Weights of a small transformer language model: width 384, 556M tokens.
MLP neurons of a small language model. Each row is named by its layer, matrix (up: input weights) and neuron, and shows model dimensions 64-127. Each number is 200 + 20 x the weight over its row's rms, rounded and kept within 0 to 999.
A block is one neuron, or neurons of one layer that tend to fire together. After each block is what it responds to, as a language model described it from the Wikipedia text at the highest values.

L2.up69,163,205,166,186,230,205,184,190,187,208,208,216,212,185,170,177,204,187,206,207,237,218,195,164,224,187,212,206,195,224,227,216,174,221,183,192,197,190,209,201,155,208,236,243,197,197,191,215,192,202,181,183,217,259,159,210,224,213,173,177,187,211,223,237
Verb-completing suffixes and particles. Tokens that finish a verb phrase: particles after phrasal verbs (set up, carried out, broke down) and past-participle endings (fulfilled, locked, untested).

L3.up191,202,220,189,174,181,187,223,189,172,214,195,187,158,174,196,185,183,190,151,197,210,196,219,195,178,171,142,171,212,202,180,171,214,209,175,207,171,209,188,203,218,235,202,189,190,200,215,205,230,207,228,230,226,190,169,205,211,235,202,145,191,212,174,170
L3.up303,183,205,200,182,212,192,196,181,218,187,162,202,214,199,228,182,205,190,224,199,188,207,170,197,194,180,197,222,224,229,191,203,192,197,211,216,220,204,188,189,195,176,180,207,164,174,197,218,214,200,164,188,218,258,175,207,173,189,208,177,164,180,211,173
L3.up1055,188,185,213,195,228,198,234,211,225,211,203,195,223,170,223,219,226,206,247,215,193,203,195,190,215,150,188,181,212,214,215,165,219,214,215,197,197,223,239,209,164,168,222,225,161,172,204,200,177,194,190,196,216,198,217,206,179,172,174,185,205,207,190,205
L3.up1120,210,199,211,217,191,177,252,176,208,198,207,206,180,158,225,190,217,186,208,255,225,210,190,194,226,220,166,213,225,211,202,191,172,192,222,193,178,239,206,200,229,186,186,169,215,182,205,187,161,189,244,211,213,176,149,206,191,233,196,216,185,177,148,198
L3.up1313,219,177,192,228,156,170,206,202,182,193,226,185,185,175,173,196,206,187,212,211,177,206,207,178,232,188,197,188,210,210,193,186,210,198,190,209,197,226,219,187,223,184,209,210,201,230,214,178,197,187,207,227,167,207,188,156,171,223,217,182,155,245,203,205
L3.up1391,169,192,205,196,149,178,194,210,215,187,201,225,214,227,199,210,222,186,248,163,189,209,193,198,182,205,201,193,209,204,178,184,211,218,246,207,209,164,222,199,217,178,180,209,178,212,191,175,213,217,206,214,171,180,197,192,202,197,214,213,176,236,168,174
L3.up1396,194,180,192,206,176,189,229,196,222,213,178,187,176,175,209,216,198,173,181,236,190,224,192,177,179,184,188,199,201,207,185,185,191,230,234,223,183,177,229,174,186,182,220,225,188,201,195,192,205,216,227,210,210,196,187,204,223,182,182,137,193,215,183,177
L3.up1515,195,199,211,170,197,192,216,207,206,189,268,183,127,172,204,226,206,224,259,205,212,200,182,200,247,219,231,178,208,229,192,183,198,213,198,194,221,217,203,203,198,212,207,233,198,190,205,217,231,216,226,201,203,177,226,197,162,217,178,169,198,207,167,213
Final table row cells. Cells and separators near the end of a row in flattened Wikipedia tables, e.g. a final dash, pipe, or ?, or a score like 2; or New York.

L3.up127,191,213,185,228,237,173,169,202,177,213,179,215,201,234,221,210,213,220,177,190,199,178,171,199,211,234,199,219,190,210,207,181,188,174,200,215,203,222,217,205,179,180,230,219,188,202,223,200,173,200,239,232,199,181,192,201,184,188,182,143,185,202,197,217
L3.up550,219,204,201,208,168,180,213,193,197,201,203,228,191,207,214,213,208,197,190,191,201,162,224,195,212,196,167,200,227,198,209,226,169,233,185,198,166,221,248,194,224,212,181,202,206,197,228,155,190,207,208,234,186,198,199,196,245,210,199,184,220,194,199,192
L3.up633,202,215,200,168,197,207,224,217,206,214,163,211,225,206,167,198,186,221,203,191,166,189,198,180,199,205,204,211,139,168,212,200,204,217,185,184,196,192,202,181,175,186,213,203,169,205,197,219,193,194,188,217,202,183,201,169,200,203,197,206,198,185,209,189
L3.up900,233,171,201,196,170,250,177,177,220,212,190,244,199,178,212,222,228,204,184,205,217,172,186,183,205,202,213,207,198,205,219,177,199,192,162,179,193,224,186,160,205,206,181,159,205,220,216,225,235,194,202,251,176,209,158,205,192,211,192,193,209,207,186,245
L3.up998,191,178,190,191,192,187,182,197,251,184,185,195,216,182,217,206,219,187,199,212,174,215,172,194,210,177,238,194,156,214,203,188,204,177,174,212,163,202,219,206,193,194,185,195,199,220,213,208,191,194,202,211,234,208,201,192,186,171,215,176,194,235,202,197
L3.up1036,174,195,211,232,237,201,209,190,196,198,190,232,204,213,204,238,161,182,174,176,209,214,135,186,186,198,211,254,179,199,212,198,213,208,211,179,198,208,201,219,207,214,186,186,198,202,204,197,187,188,185,175,220,168,205,202,158,209,166,182,215,193,196,233
L3.up1240,188,232,223,214,197,212,197,156,190,149,198,222,200,200,167,230,207,197,209,176,234,198,169,189,192,138,195,205,172,194,226,191,201,197,210,210,154,173,229,212,204,239,215,230,172,191,199,235,207,204,251,191,194,170,207,219,183,216,191,202,214,193,173,208
L3.up1394,201,200,168,232,218,170,209,197,169,184,174,230,215,199,180,236,198,221,224,222,205,187,153,176,206,193,194,245,189,192,193,190,224,222,171,184,170,210,220,176,188,181,210,200,196,207,216,196,197,178,182,199,246,201,248,216,188,209,181,185,220,173,201,204
List-continuation connectives. Words that introduce or continue a list of items, mainly "as" after "such", the final "and" in a series, and "including", "but (also)".

L5.up27,224,208,212,206,179,210,176,193,228,181,186,166,251,212,187,185,203,198,195,204,187,165,184,192,206,200,171,200,210,188,158,210,188,205,162,177,194,201,196,193,202,210,214,210,200,192,208,205,199,217,229,181,186,192,178,183,194,206,247,229,216,189,163,204
L5.up88,210,197,179,194,181,189,171,177,223,212,211,197,229,209,203,207,179,196,217,162,195,213,200,201,201,219,205,199,166,198,192,221,201,201,203,185,205,207,204,171,210,184,199,184,192,209,195,179,193,196,228,201,221,238,229,224,180,191,229,200,173,187,187,173
L5.up175,231,162,215,205,216,196,201,203,196,213,209,222,210,183,186,200,186,185,179,232,194,228,188,221,149,189,198,153,211,207,197,186,195,220,188,245,188,188,194,189,184,219,223,155,202,219,211,208,186,158,211,215,205,158,214,204,203,234,197,168,212,165,191,190
L5.up413,219,170,186,196,210,184,218,202,209,203,212,171,194,195,214,177,195,196,204,196,201,207,218,174,169,205,188,222,172,190,218,227,228,193,240,233,237,157,201,202,198,203,210,210,194,184,192,216,192,174,184,174,190,202,228,169,175,197,196,230,203,201,182,224
L5.up723,211,195,200,238,208,178,169,172,219,175,190,194,210,214,156,180,162,168,240,207,164,180,224,202,209,226,214,146,232,183,197,229,209,209,213,210,199,171,190,197,180,170,195,181,239,127,161,211,190,157,214,179,205,221,207,187,178,216,219,181,217,187,136,194
L5.up752,200,191,211,215,176,194,196,195,187,199,176,187,206,184,224,198,181,191,202,176,186,189,185,205,179,196,178,195,235,215,207,212,194,211,179,188,228,221,202,201,162,184,191,197,199,174,210,213,210,188,229,193,198,220,133,218,184,190,208,195,216,195,176,183
L5.up1075,207,182,229,187,229,229,183,206,163,201,199,199,211,192,191,184,184,181,183,195,201,185,199,216,185,202,201,205,199,198,199,191,195,227,216,192,200,167,209,205,162,186,227,209,204,143,195,211,242,171,214,233,179,220,199,173,172,198,222,186,180,196,191,204
L5.up1235,216,212,188,182,182,159,201,205,196,216,199,196,200,206,202,228,176,187,225,201,189,202,216,207,189,159,227,185,169,160,214,189,193,226,179,205,237,186,198,209,209,201,208,197,210,176,182,183,220,183,162,205,194,224,227,202,156,160,192,188,197,195,187,205
Table cell boundaries. Pipe separators and line breaks that close cells and rows in Wikipedia markdown tables, such as stats, election results and header rows.

L5.up179,181,218,183,198,204,177,203,183,192,221,182,206,167,202,200,187,231,243,213,183,219,215,217,189,229,200,225,168,209,213,211,227,210,237,200,208,198,174,196,197,218,167,210,212,202,188,196,201,213,211,171,207,185,244,190,189,221,179,176,207,177,205,170,213
L5.up554,177,213,180,181,187,207,189,190,209,217,176,173,209,195,215,185,201,201,195,178,180,220,174,213,235,236,181,199,198,170,208,210,222,230,221,240,180,163,211,215,199,209,234,210,185,196,192,191,189,198,202,182,200,210,209,166,204,218,198,207,211,203,209,199
L5.up709,171,196,203,214,196,186,177,196,220,197,176,202,182,179,212,230,220,215,160,167,213,208,176,191,176,223,174,182,237,205,196,231,198,207,174,203,239,219,180,218,219,223,176,185,186,192,201,203,228,190,194,201,177,211,220,210,196,208,199,200,201,206,183,196
L5.up1117,226,212,208,227,193,192,184,205,206,158,183,191,154,209,201,218,213,215,203,179,189,212,195,185,240,192,207,195,186,205,158,202,220,193,221,180,213,200,207,226,207,194,183,193,200,171,192,171,211,195,216,181,188,226,176,194,182,190,186,159,179,210,156,234
L5.up1208,180,195,190,220,186,245,204,212,171,214,163,179,189,170,199,164,211,201,192,208,183,213,232,213,211,190,205,213,233,224,199,209,211,147,207,203,243,194,187,227,173,177,217,191,167,164,188,208,213,196,204,191,230,191,195,222,200,148,180,197,221,199,173,220
L5.up1264,252,192,211,211,185,192,204,187,190,170,198,179,225,218,156,204,180,190,251,161,224,217,203,184,214,203,186,212,182,190,199,226,234,197,216,236,175,209,230,178,154,235,201,199,201,223,198,197,204,171,190,202,222,184,230,172,215,207,196,183,218,186,223,219
L5.up1359,210,212,190,222,189,239,209,181,203,144,192,193,210,225,183,215,221,239,197,214,223,203,220,203,190,176,194,153,206,221,188,232,185,196,190,230,228,167,196,197,173,220,169,172,179,198,203,199,212,219,193,209,220,207,185,191,171,200,220,224,201,167,210,201
L5.up1391,183,192,229,205,191,202,178,177,192,159,192,214,208,228,234,180,200,210,181,167,213,213,178,202,194,184,188,212,186,211,162,175,214,210,194,216,224,204,214,228,231,202,208,149,167,198,208,171,210,195,197,191,197,226,171,193,180,220,199,210,211,180,191,179
Passive past participles. Past participles in passive constructions, usually after was/is/were or a noun, before by/in/to: conducted, released by, defined by.

L2.up1309,237,192,192,199,219,198,216,212,212,206,218,203,175,235,146,204,174,188,148,190,199,201,170,197,212,177,152,188,166,175,197,206,217,195,178,194,175,217,227,185,209,189,178,199,220,185,186,207,224,192,213,221,213,195,214,155,241,206,228,210,207,238,208,176
Paragraph break boundaries. Second newline of a blank line ending a paragraph, before a new paragraph or section heading (==History==, In 1991), or the heading's first token.

L3.up78,176,190,193,211,259,209,232,184,199,165,197,231,190,210,172,187,206,197,206,221,170,207,231,165,198,207,200,223,201,191,170,197,224,187,181,218,196,217,216,204,218,205,208,222,202,198,199,211,192,176,195,196,173,194,184,176,177,188,203,181,189,189,208,200
L3.up154,197,218,204,224,223,231,201,213,239,236,166,197,144,226,133,199,181,205,222,180,212,202,168,185,239,213,198,210,225,208,181,161,183,182,213,184,180,176,195,209,201,217,191,201,189,206,184,199,196,177,246,227,233,230,198,197,214,169,176,181,200,217,221,202
L3.up655,161,223,187,215,217,217,213,213,192,189,184,220,197,213,175,180,200,204,222,211,209,240,225,181,212,165,194,243,214,204,196,205,205,210,184,212,184,193,179,185,215,200,211,227,175,235,161,211,168,196,182,157,197,190,197,189,209,213,194,204,201,187,224,213
L3.up737,185,233,212,175,211,214,185,205,187,175,204,195,179,212,190,176,193,179,172,235,168,263,182,173,193,203,223,229,171,221,174,188,171,182,198,207,200,177,200,197,223,171,201,197,161,215,192,243,193,177,211,194,179,195,160,220,202,219,208,211,182,190,196,184
L3.up1202,188,197,188,218,247,223,218,167,158,176,181,171,222,219,222,187,224,207,216,192,213,184,179,213,219,180,194,205,228,224,178,230,210,207,235,173,213,213,182,207,210,216,183,214,225,212,224,196,166,173,213,153,201,225,195,200,173,197,216,197,230,182,230,221
L3.up1203,179,223,205,221,203,209,215,173,185,177,179,208,200,220,203,155,208,207,204,168,215,238,180,221,183,191,206,206,204,197,156,197,181,176,207,194,187,211,238,218,205,191,214,176,183,201,229,217,165,208,192,177,204,201,183,194,184,252,180,171,189,194,202,229
L3.up1263,165,241,190,183,206,182,225,197,205,171,192,224,193,191,184,188,219,219,172,245,171,205,187,167,195,210,179,221,159,243,180,194,208,202,209,204,226,204,165,193,226,199,221,215,158,222,216,190,173,212,205,193,177,228,170,226,190,211,152,186,206,191,202,188
L3.up1291,178,203,196,231,195,210,187,213,174,203,178,181,202,180,193,183,198,231,189,185,218,198,186,192,216,231,188,210,190,191,189,192,190,221,217,144,192,190,190,167,199,172,226,189,184,222,201,192,203,194,166,210,172,201,186,170,212,199,194,147,212,216,220,210
Verb chain after subject. Fires on auxiliaries, modals and past participles right after a long subject noun phrase, as in "was proposed", "can be", "has worn".

L5.up86,175,199,225,173,164,190,222,220,193,177,215,232,200,214,133,206,175,222,222,207,203,189,162,180,194,167,197,208,180,226,219,196,203,192,217,184,182,189,185,175,201,160,212,193,221,228,213,205,179,199,178,199,226,223,174,192,203,230,219,205,209,222,208,190
L5.up257,222,202,193,227,180,183,219,203,164,211,223,174,188,192,228,211,202,208,193,200,228,200,169,190,172,211,222,216,179,216,143,189,218,243,175,209,210,173,193,202,192,173,178,227,146,196,186,208,188,177,211,248,181,212,206,201,218,178,158,231,189,216,187,225
L5.up390,226,177,191,173,161,194,188,180,195,212,217,202,152,174,197,192,175,210,168,217,224,195,203,188,187,243,193,225,190,204,225,220,225,220,223,193,218,197,200,170,234,195,227,216,177,193,224,200,205,225,187,195,188,246,189,197,220,203,161,185,205,241,215,182
L5.up610,221,236,203,191,179,209,211,187,188,204,200,179,174,224,176,223,214,226,179,186,228,174,203,204,210,215,190,231,191,203,225,214,191,230,215,187,189,205,200,189,207,239,207,202,156,229,212,207,188,194,220,190,224,208,168,195,212,196,189,189,223,167,210,222
L5.up1014,208,190,203,189,186,200,233,199,224,214,215,170,178,207,196,192,244,198,190,237,206,201,227,216,168,207,187,223,198,199,190,195,213,192,215,181,241,206,214,194,242,187,199,184,200,192,213,191,160,189,203,210,233,201,202,205,233,206,183,187,202,212,189,229
L5.up1084,187,210,183,193,176,187,224,210,212,238,195,210,199,182,192,228,200,209,228,186,179,175,193,177,173,178,195,227,214,178,182,219,234,189,231,224,211,160,196,182,234,195,179,249,189,208,200,180,189,199,171,189,192,210,208,216,198,175,211,178,205,186,201,198
L5.up1183,219,188,214,217,211,197,196,221,202,209,188,204,210,194,199,158,215,250,202,177,217,179,234,203,231,216,194,209,205,208,223,172,197,199,204,197,224,208,206,189,189,205,236,199,178,197,169,157,182,244,189,205,196,226,178,195,204,182,223,189,175,179,187,206
L5.up1258,181,197,205,202,223,179,191,210,180,198,169,223,201,195,223,205,206,197,207,234,231,177,198,222,183,241,189,184,207,200,205,185,201,223,227,208,217,209,178,184,188,224,220,179,171,190,219,226,220,162,211,226,188,221,185,157,157,189,197,175,180,216,215,222
Example-introducing words. Function words just before named examples or a name, such as as in "such as"/"known as", include, including, like, called, and list-joining and.

L5.up191,202,201,184,203,197,195,207,190,225,187,185,191,170,178,184,196,186,213,188,190,208,166,238,172,216,180,207,195,198,220,221,215,144,188,205,210,170,210,209,175,174,239,204,230,216,176,186,213,193,181,187,201,155,202,200,96,225,195,175,220,170,209,205,166
L5.up469,212,225,177,205,212,193,146,204,205,204,166,206,219,240,157,166,183,206,203,218,188,198,204,203,166,212,205,202,190,225,163,214,223,196,158,187,204,190,196,214,191,202,199,197,190,202,224,195,196,251,233,177,205,181,217,167,209,191,171,213,198,214,148,203
L5.up633,182,200,173,167,167,197,181,259,206,176,192,200,195,187,189,201,227,215,190,234,202,213,205,191,204,202,235,171,243,145,173,178,178,212,211,192,217,190,207,204,172,175,216,172,183,182,180,198,186,222,185,176,198,188,178,156,216,175,184,182,184,203,182,179
L5.up664,208,194,184,177,183,197,187,199,201,222,185,196,191,204,187,190,223,217,187,211,205,174,201,204,230,191,190,179,230,198,176,227,236,231,217,219,204,197,165,219,203,171,193,209,189,179,205,200,215,172,190,154,195,195,193,158,218,174,192,192,177,166,181,190
L5.up672,176,196,170,165,203,202,229,193,212,187,206,216,207,231,181,195,234,215,184,204,166,161,211,194,189,219,225,184,184,156,231,205,208,173,209,197,213,214,198,197,177,199,209,179,209,222,247,228,206,215,219,181,194,183,211,151,192,247,180,189,179,203,212,197
L5.up1157,236,215,234,230,204,206,191,211,185,211,202,173,240,207,226,184,171,178,240,198,213,196,200,194,208,205,196,206,197,194,211,240,222,213,167,168,229,222,156,181,188,197,206,211,215,193,190,208,182,231,220,136,177,182,215,202,216,215,190,186,203,206,186,232
L5.up1223,205,216,212,181,208,180,186,177,215,190,229,234,198,216,188,191,205,204,209,194,210,191,216,209,207,237,224,168,169,164,211,186,234,196,219,189,199,191,202,177,202,187,183,175,199,191,187,198,243,201,212,186,195,200,214,213,213,171,170,208,199,209,180,190
L5.up1311,209,187,218,202,209,181,186,222,205,194,201,155,210,195,200,247,156,216,233,211,184,201,218,185,228,228,231,211,190,233,230,209,225,194,204,179,200,245,207,197,182,193,225,205,191,204,202,228,208,187,159,170,215,209,189,195,223,207,170,230,187,184,195,221
Paragraph break newline. The second newline of a blank line between paragraphs, tables or sections in Wikipedia articles, just before a heading, "In", "The" or a list.

L2.up1151,189,188,206,207,186,198,184,197,208,214,194,210,210,200,181,169,240,169,207,184,200,198,185,217,200,179,214,199,212,206,195,209,205,189,227,221,234,216,193,193,223,196,200,193,234,208,175,141,225,177,192,199,193,158,235,202,185,205,237,178,199,214,187,179
Wide table row ends. Cell separators in Markdown tables, strongest far into long rows, near the final column or row end: closing pipes, trailing totals, separator-row dashes.

L2.up526,174,174,197,208,209,190,191,196,205,188,220,171,213,218,169,200,218,184,187,210,178,177,228,165,215,207,227,240,214,191,179,219,229,191,165,201,197,215,188,186,201,177,193,219,179,196,203,184,196,198,205,152,209,224,217,180,191,175,207,195,158,210,188,204
Past participles after be. Past participle verbs after forms of "be" in passive constructions, often negated, such as was born, not known, was founded, been established.

L3.up137,208,182,224,190,214,202,186,179,194,176,195,208,208,219,221,223,214,190,187,214,195,205,169,182,279,225,198,223,228,202,211,178,203,192,203,187,194,230,219,201,225,182,202,201,161,175,188,196,178,205,204,222,217,190,202,212,233,206,223,176,212,178,182,201
L3.up244,176,196,199,180,219,211,183,176,173,158,177,213,204,213,174,236,212,168,213,202,189,210,218,193,196,218,196,155,179,210,219,180,175,206,219,200,181,205,210,195,260,185,202,197,182,208,191,201,181,187,201,202,224,242,191,185,186,182,180,194,201,209,201,247
L3.up343,185,191,220,176,202,198,214,190,253,194,196,235,200,194,217,168,183,167,191,193,177,179,201,225,192,187,182,209,191,211,229,161,195,188,204,177,200,200,196,199,185,182,194,175,186,185,203,175,186,231,208,214,190,201,183,182,222,190,209,196,217,211,195,218
L3.up352,196,218,214,187,235,210,174,212,163,189,158,190,213,181,187,234,207,180,222,217,158,187,216,190,207,175,211,162,201,173,258,217,201,175,208,226,180,217,218,178,216,207,190,200,192,200,216,212,218,193,197,197,190,232,226,185,226,206,204,198,202,226,218,201
L3.up585,171,173,187,218,211,196,181,176,181,157,185,195,219,202,178,207,231,239,204,184,208,180,228,182,250,237,192,201,167,177,198,219,188,205,205,206,201,194,199,199,210,182,223,232,222,189,199,189,214,184,219,205,192,183,174,211,202,204,199,203,203,216,179,208
L3.up586,210,201,165,193,181,181,200,203,187,191,231,200,205,222,196,201,207,191,175,190,193,216,158,189,233,209,208,177,206,201,205,214,174,199,206,229,211,185,191,218,200,192,221,180,185,178,199,196,194,195,205,203,211,209,225,212,208,190,210,213,235,178,184,213
L3.up895,184,238,192,164,232,190,223,206,199,186,188,229,190,196,175,202,188,181,210,231,219,215,192,195,200,172,203,224,192,208,209,183,194,216,187,185,215,192,198,210,184,187,198,194,216,207,227,218,211,215,206,206,175,225,211,206,193,189,202,178,219,219,201,218
L3.up1163,208,217,245,199,243,196,194,179,185,171,173,189,247,185,190,195,212,194,187,173,180,214,211,172,212,211,188,203,176,199,225,216,186,217,216,231,212,209,192,197,175,197,242,188,182,201,184,210,216,227,211,181,181,182,174,218,196,195,219,164,218,196,182,207
Word-ending suffix pieces. Final suffix pieces that complete a multi-token word, such as -ly, -ed, -ing, -ally, as in adverse-ly, depend-ing, confi-de; also table-header tokens.

L3.up803,195,174,211,216,197,157,182,191,172,246,188,227,211,209,199,218,190,199,179,206,218,165,218,232,242,193,190,153,215,185,221,216,183,213,214,222,208,188,200,207,203,190,216,183,191,184,185,191,199,176,216,169,232,209,170,144,219,200,169,190,220,211,182,185
L3.up1060,176,204,211,233,194,186,185,229,217,215,202,184,198,182,200,180,191,202,206,198,194,203,214,215,220,182,219,202,179,212,188,154,183,207,206,205,217,186,184,190,202,180,171,187,231,223,193,189,184,228,209,206,191,188,203,161,200,183,181,200,266,215,226,181
L3.up1108,174,205,184,209,228,179,190,195,209,211,201,203,180,194,159,199,204,188,232,199,147,172,195,221,238,221,185,187,184,219,197,213,210,169,190,201,177,204,206,200,180,196,208,198,207,142,237,234,208,187,205,208,208,225,226,198,173,194,209,200,214,219,203,172
L3.up1117,193,208,215,228,165,186,204,190,199,271,194,204,221,225,188,207,197,240,192,180,223,193,227,174,203,195,173,178,188,204,189,176,179,220,203,169,178,204,216,158,188,191,208,222,173,196,198,173,180,173,235,197,214,185,199,204,200,197,206,188,202,188,188,196
L3.up1320,218,215,209,204,215,178,183,229,234,216,186,234,198,215,182,191,208,208,182,210,229,162,196,196,192,221,178,208,196,194,157,209,195,170,166,206,223,158,225,206,193,182,200,200,203,209,218,206,186,169,198,191,179,204,174,141,196,212,189,238,213,205,179,209
L3.up1384,203,210,243,203,182,196,208,208,210,229,160,184,198,169,179,191,183,209,192,187,183,184,175,231,189,191,208,180,178,198,218,201,201,225,214,179,220,219,206,164,191,171,171,205,186,163,166,231,200,185,198,149,188,214,180,179,220,161,187,219,181,183,229,202
L3.up1459,181,160,176,198,207,213,218,191,215,209,216,198,210,213,177,175,199,208,204,201,179,203,204,229,211,210,195,176,158,215,212,243,212,221,166,200,212,195,199,179,201,173,180,160,193,171,191,214,224,207,203,169,171,186,176,179,226,170,237,235,192,193,187,206
L3.up1530,213,198,183,202,211,190,222,254,263,235,190,194,237,190,219,203,190,198,207,188,178,193,215,203,176,227,209,187,202,180,218,204,236,221,209,171,221,190,192,214,196,174,203,184,197,179,205,227,196,219,200,174,191,166,175,182,203,209,184,179,210,178,196,214
Block and sentence openers. Second newline of a blank line that closes a table, list or paragraph just before a new heading or section, e.g. ===, ==Cast==. Also sentence-opening words after a period, such as However, This, It.

L2.up515,199,194,194,206,176,215,181,240,184,185,195,191,205,174,225,232,199,197,209,184,204,166,205,202,231,193,212,189,167,214,205,178,171,188,208,149,215,207,189,182,186,195,249,174,201,192,186,177,218,200,174,203,189,194,211,190,201,183,222,205,199,206,220,190
List-final "and". The conjunction "and" (sometimes "&") joining the last item of a list or pair, especially after a comma: "other races, and", "violas, cellos, and", "singer, songwriter and".